Weights of a small GPT-style language model, trained from scratch on English Wikipedia: width 320.
MLP neurons of a small language model. Each row is named by its layer, matrix (up: input weights; down: output weights) and neuron, and shows model dimensions 128-255. Each number is 200 + 20 x the weight over its row's rms, rounded and kept within 0 to 999.
After each neuron's rows, "fires in" lists the words (lower case) most often at its 100 highest values on Wikipedia text that the model never trained on.

L11.up1248,232,176,189,207,201,225,192,234,189,181,183,191,167,191,205,215,218,225,205,199,185,202,177,216,198,189,206,211,193,212,196,247,198,217,230,170,196,196,191,201,202,176,212,189,225,207,186,191,202,182,201,180,198,214,221,191,198,168,235,171,210,195,231,181,193,180,170,211,208,192,232,204,182,216,220,213,165,213,214,197,192,210,181,234,191,219,217,198,169,211,188,202,208,192,193,169,206,198,206,221,187,170,215,195,162,211,208,194,189,226,182,230,192,201,187,196,171,212,194,181,191,223,199,225,222,185,209,182
L11.down1248,194,196,221,204,188,205,215,183,177,197,191,199,214,195,232,198,211,194,193,232,173,196,165,191,153,179,178,174,224,197,198,225,211,209,193,224,194,214,197,245,215,202,186,185,183,192,211,209,198,252,213,199,173,188,231,201,192,159,167,194,204,198,199,213,196,187,172,191,196,174,213,187,204,194,244,208,220,226,202,218,206,197,191,185,192,175,176,213,181,199,215,226,202,208,237,217,235,151,220,221,209,189,207,202,163,201,203,199,190,197,172,225,179,197,195,208,175,208,129,219,182,191,155,186,217,214,181,206
fires in: "the"

L11.up43,228,205,178,180,208,236,172,188,180,190,175,213,183,194,229,206,208,208,196,183,194,194,195,221,196,216,193,206,190,206,178,205,183,189,200,221,159,187,199,193,198,220,183,198,164,192,199,192,161,214,219,217,197,186,208,194,200,185,203,181,216,208,215,203,208,213,220,212,216,149,230,216,179,203,235,189,170,187,193,218,171,223,224,156,191,223,193,214,200,190,207,218,237,162,218,173,175,218,247,187,175,225,182,207,187,174,226,175,215,216,191,197,203,192,192,184,195,218,192,184,194,208,221,227,222,193,205,187
L11.down43,192,218,203,178,240,194,197,204,216,190,231,195,206,194,225,218,202,226,222,199,200,236,177,235,165,208,223,234,212,199,196,212,189,228,242,167,194,173,246,196,186,193,213,224,182,222,211,180,188,234,240,184,216,159,221,255,150,211,216,196,201,219,225,188,173,223,217,213,187,196,188,193,193,166,203,172,180,181,187,210,171,193,224,172,174,214,177,207,209,200,231,209,202,201,218,213,203,193,191,209,170,207,210,192,195,171,179,208,194,222,187,179,176,189,196,164,197,215,192,210,207,190,226,189,177,197,219,184
fires in: "a", "the"

L11.up943,225,183,198,225,188,216,208,189,203,187,189,195,210,198,178,186,207,230,211,191,193,181,178,195,189,180,205,190,220,202,193,163,182,208,202,201,182,215,209,210,175,206,196,168,217,183,158,200,165,204,235,186,153,201,176,172,190,201,215,229,180,187,212,203,178,214,205,227,170,140,174,200,209,187,172,184,243,179,200,205,181,243,188,222,187,193,238,230,190,191,179,171,198,207,203,205,187,158,219,201,204,196,217,248,208,196,201,174,208,205,188,198,213,211,194,174,232,195,161,189,209,203,239,212,172,202,193,168
L11.down943,218,202,207,185,202,208,234,217,210,189,196,214,193,213,200,198,225,234,184,214,219,213,242,183,208,240,221,213,200,222,237,206,182,195,187,234,181,173,189,233,217,211,209,193,202,194,182,174,179,206,242,190,193,220,184,185,196,197,235,197,175,190,281,185,226,178,220,199,222,202,207,195,177,208,153,186,206,217,217,212,171,195,205,182,208,190,202,207,172,206,190,192,224,207,178,201,189,209,159,198,163,168,195,190,195,193,214,195,163,210,191,199,217,196,173,178,190,211,188,186,222,192,180,227,211,177,167,206
fires in: "the", "its"

L4.up180,160,203,226,205,203,187,238,174,206,211,185,204,214,193,163,165,212,176,183,204,166,180,206,213,232,221,222,194,222,189,206,202,207,211,204,218,214,213,191,212,193,189,183,208,198,232,176,189,219,204,207,243,233,199,242,181,191,241,187,166,200,204,223,182,192,192,222,243,188,209,223,206,192,204,199,213,195,214,192,206,180,177,208,199,209,236,196,228,229,236,222,224,203,198,208,184,175,204,203,250,192,228,192,225,174,215,206,186,229,206,197,203,196,220,186,202,180,212,233,185,164,196,177,187,201,195,217,197
L4.down180,192,197,190,193,182,141,209,178,197,181,192,184,163,179,225,186,217,182,212,191,240,161,214,166,199,186,152,224,222,198,191,170,179,196,193,200,218,215,235,220,208,194,226,193,202,201,220,177,213,226,188,238,197,154,182,220,182,182,202,186,221,186,268,173,215,199,224,197,193,206,210,194,186,222,239,214,164,181,207,198,187,198,200,219,205,187,185,236,167,206,217,146,194,235,191,202,180,228,204,176,185,187,212,215,199,186,193,208,240,216,222,233,201,200,191,197,198,205,206,173,203,184,191,203,221,188,188,220
fires in: "before", "for", "from", "reach"

L3.up905,214,229,227,192,194,209,175,257,214,248,199,209,177,173,215,157,187,226,203,172,192,203,183,171,209,191,193,188,212,206,208,186,212,205,217,206,186,233,162,197,166,183,210,213,199,229,196,216,213,188,221,185,183,217,180,202,210,208,213,181,173,213,212,200,217,207,187,228,201,193,215,194,192,176,211,191,234,236,216,208,205,225,200,237,201,233,162,248,198,219,178,205,194,171,224,230,187,183,205,203,219,199,189,214,215,164,225,205,188,182,214,228,218,230,185,151,224,217,197,174,181,205,175,189,161,226,199,190
L3.down905,177,207,194,198,198,167,227,194,199,238,173,207,177,178,231,220,168,237,209,202,187,210,178,202,247,190,221,207,184,196,233,169,218,204,194,183,195,195,202,218,241,190,168,194,191,231,251,218,202,193,176,174,190,199,200,202,212,228,161,210,209,188,221,213,186,207,179,233,206,224,203,210,202,200,223,205,197,204,243,187,189,214,179,155,216,224,216,167,197,190,184,227,245,183,236,224,183,204,211,208,204,158,193,190,174,174,203,176,176,219,212,207,198,220,206,194,208,220,228,197,186,212,187,203,217,211,226,216
fires in: "as", "early", "particular", "regular", "similar"

L11.up537,233,195,187,210,183,202,213,189,221,190,198,198,191,190,221,229,211,209,184,226,182,220,216,209,249,186,226,187,222,218,231,183,190,205,219,200,184,183,199,193,205,182,193,206,186,222,179,218,185,219,210,177,205,228,208,196,191,219,205,190,187,195,223,183,168,196,166,235,229,179,201,212,187,191,182,220,232,177,234,214,198,214,205,172,165,216,213,223,172,185,175,192,190,157,225,212,196,173,187,173,204,175,196,204,173,188,199,214,240,201,193,206,215,194,165,182,186,237,165,206,208,186,227,195,203,190,190,178
L11.down537,239,223,157,168,223,191,210,197,184,199,186,210,198,198,211,206,246,225,186,174,197,196,195,217,190,231,189,167,198,197,207,203,215,165,190,225,196,206,195,185,192,180,212,212,241,187,189,202,166,182,198,223,195,193,182,232,227,177,231,213,222,212,237,216,181,191,217,205,175,191,208,216,180,218,214,191,215,224,201,234,207,201,216,189,171,225,237,204,191,221,189,230,194,207,183,188,187,177,190,191,182,210,176,204,188,170,218,204,199,168,185,203,180,169,208,189,203,193,188,241,207,195,205,188,229,221,177,189
fires in: "the", "new"

L7.up115,240,183,171,206,155,170,201,192,218,196,207,228,180,196,190,207,227,209,230,215,197,222,204,189,206,246,210,216,209,177,186,194,230,229,215,205,210,193,198,225,207,172,185,184,205,213,206,193,156,186,204,198,167,212,213,206,165,212,176,225,218,179,202,188,200,184,258,208,207,182,189,213,206,226,147,236,213,178,212,202,198,207,171,165,188,186,207,229,184,179,212,227,203,214,224,172,206,169,198,200,214,192,207,205,168,186,187,228,188,231,204,234,207,186,197,171,181,205,180,208,234,228,159,182,211,232,189,222
L7.down115,213,209,235,212,207,226,250,169,203,230,232,175,224,185,206,223,198,191,232,190,212,195,197,192,204,203,205,185,236,179,200,185,236,185,203,196,223,189,213,187,194,187,196,229,187,226,207,176,200,210,217,198,197,239,212,219,198,167,232,228,199,206,223,208,210,190,205,187,187,212,201,182,188,201,209,200,205,201,175,210,157,137,189,217,193,219,182,209,191,221,231,184,214,215,151,197,203,166,178,175,199,231,207,209,217,174,182,216,195,193,194,187,179,197,226,200,204,189,211,225,184,194,218,203,194,195,190,229
fires in: "the", "a", "their", "an"

L11.up539,187,175,218,167,196,201,193,205,218,217,180,189,205,222,164,203,194,247,151,186,199,180,173,195,190,178,194,200,217,227,210,209,204,178,200,197,229,224,199,152,210,179,202,192,187,156,202,156,196,216,192,203,173,189,202,202,205,211,203,217,206,227,230,195,185,207,204,218,208,189,179,205,223,180,164,158,226,236,194,185,208,201,202,186,217,210,217,235,190,198,212,202,206,217,175,194,201,170,210,156,214,209,215,178,201,175,220,209,204,192,153,199,199,208,193,205,191,202,198,165,167,227,228,215,217,250,221,192
L11.down539,205,184,246,219,212,217,229,203,236,177,198,168,219,174,163,215,169,198,206,200,206,228,174,201,195,199,210,189,198,217,202,146,196,240,199,204,195,225,195,172,165,179,192,228,185,184,224,176,197,180,199,208,201,195,160,178,197,210,198,192,203,199,246,189,214,198,166,218,161,194,188,199,229,153,154,162,209,185,191,190,198,189,210,164,180,201,210,189,228,222,243,204,212,232,198,216,215,201,217,168,216,199,211,173,215,174,215,224,223,178,200,207,221,198,201,192,205,219,163,191,212,208,211,207,247,199,202,202
fires in: "the", "different", "is", "known", "main"

L8.up620,204,187,198,230,215,185,228,181,202,171,177,162,183,181,196,170,199,216,201,182,220,206,218,203,214,210,186,195,210,217,229,189,214,235,232,171,222,229,241,201,171,219,201,204,197,208,197,195,213,220,173,199,200,223,190,183,191,216,214,190,202,175,229,202,189,131,175,221,183,209,186,217,216,168,182,201,239,205,203,225,219,205,215,218,194,169,217,226,206,180,202,224,210,194,188,195,194,192,211,197,202,182,201,220,190,189,192,199,182,193,190,218,227,187,163,198,164,226,217,226,198,184,182,190,199,210,177,204
L8.down620,203,188,186,177,208,219,192,184,229,213,239,202,199,166,222,196,167,220,168,202,185,195,213,206,204,232,212,218,208,173,227,181,226,187,187,170,214,220,197,187,199,233,205,171,196,206,244,234,215,167,195,232,183,212,174,176,217,207,219,205,166,196,181,227,217,200,210,234,218,189,231,194,165,247,189,204,206,221,194,202,181,198,189,179,172,189,207,217,194,193,218,203,147,213,206,174,230,176,198,212,191,208,223,172,202,192,250,182,205,181,216,168,172,225,195,222,209,193,211,196,202,178,184,184,196,221,197,205
fires in: "after", "the", "his", "at", "by", "during"

L7.up824,168,194,197,198,178,187,212,217,231,175,207,201,192,191,224,173,223,191,201,183,182,191,213,189,193,231,187,173,198,207,196,162,169,247,196,230,192,159,197,209,188,160,192,188,219,183,167,202,212,225,176,209,213,209,181,223,187,241,187,203,213,198,200,194,196,216,216,237,202,200,181,204,179,201,214,161,203,233,200,202,227,216,222,217,215,236,211,220,179,195,191,219,224,213,218,168,184,202,195,216,221,219,169,194,208,214,193,203,198,191,216,181,212,220,206,197,186,175,179,195,223,195,155,190,187,187,229,198
L7.down824,218,205,204,226,212,217,214,223,226,191,243,198,227,193,197,205,230,210,195,212,195,208,212,181,199,217,191,184,181,219,219,216,203,221,201,179,196,200,237,223,216,203,211,189,191,219,185,189,197,160,190,191,220,239,214,208,156,241,191,212,204,193,227,175,208,213,208,169,187,174,213,204,181,182,209,194,188,195,228,167,216,193,185,163,180,211,199,207,198,238,206,186,195,220,203,225,183,153,215,187,189,185,220,251,176,206,191,217,202,171,195,226,192,163,178,192,219,188,212,200,197,210,221,217,166,235,179,198
fires in: "a", "songwriter", "philosopher", "singer"

L3.up269,215,199,189,187,204,258,219,195,233,205,193,164,239,186,205,220,190,192,181,192,244,201,180,169,231,178,164,207,207,204,178,188,187,214,168,203,178,215,203,212,206,192,195,189,214,245,223,218,180,218,165,209,213,197,236,180,182,228,214,218,200,194,218,200,189,181,199,185,183,200,208,188,189,178,202,206,199,182,224,179,200,183,181,188,208,237,270,202,223,198,204,171,213,186,183,220,169,215,193,206,176,223,236,200,188,171,188,177,196,198,189,158,234,207,190,226,206,221,197,167,210,194,189,199,207,204,210,209
L3.down269,231,184,231,180,171,177,191,204,222,189,185,187,172,244,233,177,177,225,214,203,238,179,225,214,172,201,193,226,202,191,219,182,178,187,186,184,238,197,194,194,223,217,207,218,194,179,247,155,177,214,201,198,202,220,149,235,212,202,203,187,169,212,185,241,212,226,195,209,191,193,212,207,165,200,215,165,204,209,210,201,193,163,218,223,245,176,242,182,215,204,197,188,194,199,161,221,160,190,184,202,187,187,199,195,215,193,196,182,194,200,195,194,207,212,206,171,216,171,214,217,164,166,175,210,207,194,224,215
fires in: "in", "during", "when", "by", "from", "before"

L3.up292,199,209,218,200,150,195,197,191,236,218,186,201,202,264,180,196,202,202,224,216,218,204,184,189,190,195,177,213,194,208,184,188,189,207,191,157,236,188,200,192,223,174,166,186,203,212,209,213,187,216,115,207,191,205,221,193,209,154,201,219,190,174,248,175,208,193,183,171,247,191,205,229,225,174,172,188,239,205,216,183,176,176,212,183,185,178,202,204,207,198,185,240,163,199,183,202,200,186,188,180,168,172,203,197,191,182,207,218,205,194,203,151,227,245,208,193,213,195,205,251,181,207,186,218,210,199,176,207
L3.down292,173,206,177,239,201,217,213,195,190,192,208,183,213,205,169,195,187,198,207,181,203,223,197,187,160,217,182,219,172,210,201,184,214,265,181,208,227,203,216,206,220,217,208,172,173,221,192,172,209,172,214,201,186,180,191,220,210,163,203,191,193,193,190,224,205,244,191,217,202,199,230,212,177,226,233,180,208,195,204,205,225,201,195,192,194,211,181,176,211,229,225,173,220,185,194,208,194,245,210,233,195,209,177,198,220,172,209,207,224,202,192,198,188,234,200,208,199,169,199,189,206,182,171,198,209,185,201,182
fires in: "against", "played", "up", "along", "arg"